MLP neurons of a small language model. Each row is named by its layer, matrix (up: input weights) and neuron, and shows model dimensions 64-127. Each number is 200 + 20 x the weight over its row's rms, rounded and kept within 0 to 999.
A block is one neuron, or neurons of one layer that tend to fire together. Before each block is what it responds to, as a language model described it from the Wikipedia text at the highest values.

Auxiliaries have, has, had, having right after a subject or modal, anticipating a past participle, e.g. said to have transmitted, has been, had ended.
L7.up242,186,191,207,214,206,168,215,223,174,181,160,188,148,176,209,205,216,184,226,199,188,206,196,216,218,172,210,185,192,185,215,215,192,217,235,187,215,202,234,191,192,211,197,184,209,169,181,209,168,230,190,184,189,171,178,201,210,196,240,191,199,213,232,184
L7.up299,197,194,190,197,224,189,229,208,158,202,178,201,217,202,199,199,229,173,209,182,189,199,211,192,200,150,209,211,165,217,173,173,178,201,194,210,162,184,218,203,208,202,186,176,231,187,149,215,246,185,219,204,184,213,219,176,178,173,248,197,194,202,171,231
L7.up307,195,171,161,162,232,209,179,186,195,220,232,225,227,217,212,223,221,209,200,215,217,199,203,198,210,206,204,218,174,166,213,185,158,218,217,172,195,236,196,203,202,201,212,184,196,202,242,173,177,215,203,219,173,224,215,210,226,188,178,187,205,238,189,207
L7.up531,179,197,207,180,167,205,188,207,232,184,198,145,165,209,212,211,242,184,207,255,198,213,215,201,218,221,201,199,146,170,212,198,201,217,194,214,205,217,177,193,197,222,230,199,188,203,212,228,184,207,187,176,187,152,207,171,194,218,196,194,200,184,220,174
L7.up702,184,228,187,224,189,191,195,185,195,190,231,199,194,169,232,163,244,205,199,206,196,211,189,205,205,170,195,189,182,230,210,179,179,219,208,166,178,231,180,216,199,196,217,207,220,206,173,180,169,193,235,196,247,209,184,184,200,184,200,167,206,192,230,197
L7.up703,161,197,190,194,203,204,204,204,190,227,210,211,197,195,216,183,211,213,205,218,202,211,224,206,213,197,219,179,210,213,198,200,156,226,202,167,176,212,197,233,191,181,219,218,205,207,196,162,206,172,205,177,197,211,168,180,165,193,227,194,203,206,182,186
L7.up735,190,168,242,186,154,192,197,204,180,218,192,197,171,239,200,212,188,169,203,183,199,242,199,243,221,194,215,226,190,201,202,181,172,196,193,157,173,208,217,190,237,221,190,197,207,227,202,186,170,193,198,195,226,190,210,204,227,195,224,179,214,205,172,182
L7.up744,197,208,189,208,189,172,180,187,176,228,173,193,212,219,219,224,214,206,200,202,196,207,201,192,218,179,229,175,193,210,199,194,170,190,181,214,217,193,204,222,231,165,234,203,212,162,216,203,220,195,210,206,197,221,228,172,213,198,250,191,210,238,202,194

First or middle subword pieces inside longer words, mostly proper names in lists and tables, such as Cor in Corinth or Corporation, per in perform, Mon in Monroe.
L8.up677,196,223,184,194,183,214,189,164,210,200,215,209,205,201,194,181,207,189,179,214,260,221,207,231,207,201,182,186,215,163,206,195,179,189,222,218,199,173,214,174,180,196,204,191,206,214,136,168,201,197,200,205,191,189,234,215,181,167,210,179,220,219,215,204

Commas and conjunctions like that, when, where that end an introductory or subject phrase mid-sentence, e.g. "In 1919, a contract…", "The work, enabling…".
L7.up22,206,226,202,186,200,183,183,225,200,173,209,203,210,215,176,183,178,213,170,193,201,227,218,201,216,215,203,231,204,257,217,184,190,199,199,200,207,197,222,164,191,175,194,212,188,198,206,198,178,228,173,229,209,194,187,202,253,223,186,161,189,231,187,197
L7.up39,171,219,216,223,185,233,223,244,199,181,213,254,193,235,200,206,195,202,215,179,192,216,232,188,231,222,224,182,171,192,206,195,169,191,184,215,233,185,210,199,202,200,190,204,185,210,179,218,196,186,241,197,193,204,186,220,221,205,200,209,200,175,175,215
L7.up206,231,159,171,177,171,245,208,201,221,177,211,232,182,219,183,191,201,203,173,182,201,218,214,197,188,173,205,197,201,212,175,199,237,191,206,216,189,213,205,210,196,137,211,212,190,186,189,211,206,187,168,206,179,197,198,188,213,159,201,189,181,217,193,213
L7.up330,208,185,189,191,181,204,189,220,200,190,218,194,184,205,209,202,191,201,230,171,195,185,185,212,221,208,222,228,210,203,200,181,199,228,199,214,217,174,227,221,187,180,233,176,197,166,186,220,212,211,221,190,184,196,187,216,227,245,198,198,218,209,223,184
L7.up339,211,213,239,219,200,193,202,209,205,199,180,210,214,236,249,214,221,200,213,220,188,201,169,243,215,182,202,225,204,224,227,195,214,181,190,205,196,174,193,193,182,193,169,180,180,195,224,229,172,212,205,206,146,165,217,198,242,212,178,184,210,191,197,212
L7.up461,238,204,192,214,165,172,207,248,189,157,206,202,195,246,223,211,205,174,209,179,182,183,203,192,211,187,221,206,212,204,181,212,203,220,223,175,200,206,229,196,201,173,212,205,235,173,190,199,178,173,207,200,206,186,182,216,232,223,204,194,185,224,212,195
L7.up505,190,183,217,165,176,233,191,192,177,202,185,178,143,176,191,211,180,217,192,179,183,185,191,202,189,188,195,191,201,226,202,195,184,181,196,221,184,246,214,190,206,215,214,224,208,201,222,215,199,186,194,186,186,222,183,216,204,224,224,195,151,208,139,196
L7.up601,167,202,193,160,203,211,187,189,245,209,214,201,180,236,202,185,181,190,199,181,214,218,193,197,208,205,255,203,195,193,191,203,188,210,193,224,177,205,203,181,181,194,167,213,204,163,203,194,146,173,220,200,204,213,186,205,230,209,186,195,174,216,186,193

Commas ending a sentence-opening adverbial clause or phrase before the main clause, such as "After recording another album," and "In 1919,", and sometimes colons or semicolons.
L2.up35,169,211,184,173,214,208,229,177,217,198,228,206,169,197,221,186,209,222,185,206,213,202,210,210,216,217,231,208,199,182,193,220,193,188,197,198,211,212,193,204,222,206,186,212,182,197,202,188,173,204,219,220,209,201,211,160,205,206,222,223,221,222,206,236
L2.up160,216,220,215,191,179,205,205,209,239,215,181,236,185,204,200,209,192,199,245,187,192,207,193,189,202,173,210,211,226,211,217,163,193,181,200,180,188,225,255,193,182,230,213,210,198,211,202,226,200,227,246,221,177,220,169,208,154,198,209,199,224,242,168,217
L2.up249,204,183,180,184,162,210,230,196,194,212,198,230,190,204,200,184,198,190,196,206,206,211,227,215,170,213,234,217,196,205,197,163,160,195,194,188,193,175,236,159,209,189,210,204,196,223,185,181,200,233,222,209,227,227,192,226,184,182,220,232,221,203,224,175
L2.up280,216,193,210,211,183,192,203,205,195,198,206,208,182,229,191,205,193,172,220,176,186,224,204,181,196,178,248,183,229,207,205,175,209,191,225,168,196,166,225,173,176,179,234,206,175,201,173,204,188,230,217,229,199,199,194,192,218,237,202,191,187,201,178,177
L2.up308,159,213,175,209,192,185,230,208,223,181,190,201,209,219,155,182,213,213,225,225,198,183,186,186,201,244,204,205,176,189,164,186,144,221,176,192,227,194,203,196,210,232,197,179,226,212,200,193,186,183,193,190,209,150,176,206,199,222,195,247,203,182,215,183
L2.up449,197,242,203,175,208,215,239,176,222,178,201,204,207,214,214,213,184,211,213,174,166,210,205,210,199,189,243,206,187,191,209,187,235,189,185,173,207,215,192,191,198,182,148,206,160,203,180,210,199,223,212,198,189,205,229,208,224,194,173,194,212,220,195,205
L2.up505,175,191,220,169,223,185,208,198,162,191,214,181,161,210,179,205,226,192,206,193,205,187,174,208,202,216,210,213,168,218,205,211,186,182,172,234,204,187,215,175,173,167,218,204,189,198,195,221,200,192,199,181,214,220,202,222,180,223,205,207,201,200,185,212
L2.up602,172,181,170,223,205,219,202,184,223,181,166,211,171,185,213,196,196,181,220,194,184,225,194,212,211,192,218,210,208,172,231,188,215,168,212,164,215,180,191,173,192,187,224,204,199,175,183,189,183,179,221,203,188,197,207,201,238,204,177,192,242,225,210,203

Single-letter or short word-opening pieces like r(oute), r(adio), d(uty), stud(ying), plus auxiliaries had, can, was awaiting their continuation.
L2.up16,228,157,214,212,215,212,197,171,173,199,235,197,197,202,219,200,207,195,176,207,237,188,214,203,200,194,185,218,195,207,215,214,181,181,217,193,193,204,175,222,211,235,247,227,207,203,203,191,202,229,202,215,210,223,199,178,195,182,197,211,223,212,218,200
L2.up98,173,205,169,176,200,217,217,216,149,217,224,175,206,215,232,197,256,225,206,219,224,189,215,186,177,170,205,198,216,200,202,186,158,195,199,181,209,188,182,207,197,200,186,189,201,210,198,232,183,210,204,203,190,204,206,201,242,195,196,188,222,173,183,232
L2.up233,181,194,178,238,237,199,192,198,189,177,195,180,185,205,225,184,220,202,178,198,215,159,212,213,208,219,185,218,173,180,191,169,210,185,229,183,176,191,156,231,226,210,190,160,185,224,182,182,194,208,226,197,184,228,200,212,223,196,223,180,224,168,220,214
L2.up344,233,189,212,177,251,204,193,213,202,218,209,198,204,215,195,224,190,195,170,180,189,168,226,209,229,197,189,230,180,223,186,232,170,187,217,202,201,224,199,224,213,224,243,180,197,212,199,219,162,200,221,173,202,202,219,177,213,205,210,188,186,206,170,218
L2.up345,213,223,216,222,205,245,248,186,215,209,205,187,205,183,211,164,249,210,206,214,190,187,174,252,232,194,224,180,215,204,172,175,204,172,210,157,241,204,200,194,219,168,182,218,164,211,160,203,220,249,208,196,205,222,192,187,207,171,194,222,223,181,193,223
L2.up383,204,165,171,221,161,173,216,166,170,204,209,167,207,234,219,198,202,189,178,220,185,184,234,217,200,174,227,193,235,213,216,211,210,211,196,178,198,179,178,186,232,196,230,160,199,211,185,205,231,219,209,235,227,226,173,190,203,217,231,215,179,168,197,194
L2.up657,173,232,207,180,197,197,217,219,179,205,191,214,205,215,129,194,227,194,224,208,224,188,178,226,203,221,214,185,183,225,181,190,172,230,191,194,233,210,184,197,176,181,189,223,218,215,212,226,196,230,234,197,204,205,209,184,146,194,204,225,207,187,205,194
L2.up746,203,205,188,167,182,190,221,200,227,202,201,214,229,198,192,213,183,165,177,195,213,188,246,213,185,209,205,214,235,189,198,210,191,175,178,193,197,212,183,198,229,216,194,206,192,218,191,197,184,218,208,216,232,231,210,231,190,174,222,209,220,221,199,204

Short subword fragments in the middle of a split word, especially "per" as in emperor, imperial, desperation, Peru, plus pieces like transfer, desk.
L2.up7,233,226,230,173,195,170,174,218,195,199,198,202,153,196,214,191,231,179,204,195,211,191,188,183,179,167,210,190,199,226,165,229,182,213,194,212,211,213,204,217,162,195,227,168,202,169,174,188,182,188,228,200,183,194,177,202,178,193,207,215,213,198,211,199
L2.up337,198,231,167,205,170,205,222,205,205,182,207,200,192,173,193,225,211,201,243,205,218,220,251,207,181,224,206,214,198,227,200,196,169,197,235,190,206,195,175,171,215,186,221,211,168,234,190,183,209,185,227,192,157,201,201,201,213,236,204,195,186,193,187,201
L2.up411,185,223,207,202,193,209,202,204,198,190,226,192,202,195,191,184,201,169,228,187,246,180,214,204,184,206,184,189,228,208,187,232,179,212,224,175,186,196,189,186,253,190,213,216,210,250,169,203,168,198,207,212,174,158,196,195,172,182,159,230,191,194,226,218
L2.up415,249,212,212,187,216,213,207,217,217,210,221,166,192,214,213,175,186,225,203,221,203,187,205,173,217,227,220,206,218,182,223,217,178,201,205,195,197,175,232,216,186,213,187,239,157,198,201,177,177,179,196,210,190,194,203,204,179,194,201,209,210,178,216,201
L2.up438,249,195,241,178,186,220,224,184,183,219,190,196,171,185,214,184,144,202,171,194,214,178,188,202,223,176,177,210,204,216,219,186,192,179,207,203,197,192,204,167,204,208,187,200,196,163,177,181,230,166,187,238,191,173,208,196,188,202,194,251,197,173,242,209
L2.up458,201,157,189,162,225,218,212,213,186,212,210,185,193,193,196,222,225,180,197,211,186,204,228,211,169,197,179,228,184,223,205,166,177,189,208,195,195,167,207,188,187,185,206,205,229,207,182,198,222,239,216,170,160,226,213,194,204,203,242,226,198,208,217,223
L2.up615,178,189,204,210,218,210,205,218,200,203,191,175,197,247,182,192,200,236,217,211,166,204,217,186,189,202,215,199,208,206,180,211,188,220,219,176,186,155,195,182,193,167,212,201,211,180,210,143,227,192,222,227,202,226,198,202,165,196,188,224,192,202,198,210
L2.up663,198,193,178,245,205,159,186,189,190,225,204,209,219,223,208,241,170,209,208,217,185,153,204,190,174,179,222,217,160,209,185,201,196,228,226,193,196,178,212,169,205,161,199,206,223,205,188,219,196,192,201,200,211,197,188,235,195,206,230,247,208,242,199,161

Lone first letters or digits that start a longer split word or number, often after a table pipe or "a", e.g. r(adio), U(pload), 3(U).
L8.up246,221,204,178,204,204,186,198,173,240,178,231,203,188,175,192,203,252,222,178,228,201,191,218,184,265,174,183,208,193,185,196,229,173,199,204,184,174,179,215,200,213,187,239,187,193,228,137,224,177,220,225,237,222,224,185,215,238,200,189,224,220,197,186,203

Comma, opening parenthesis, or "was/were" right after a name or noun phrase, where an appositive, list continuation, or description follows: "Groves, Manges", "Carandini, a professor", "Meilutytė (LTU)".
L8.up604,197,211,195,184,197,206,211,175,216,182,196,205,210,209,234,210,206,196,180,199,186,210,199,199,204,179,197,226,200,193,210,183,144,220,165,220,193,173,198,208,198,187,173,200,205,160,235,229,169,184,167,214,163,199,212,178,242,214,177,199,185,186,182,190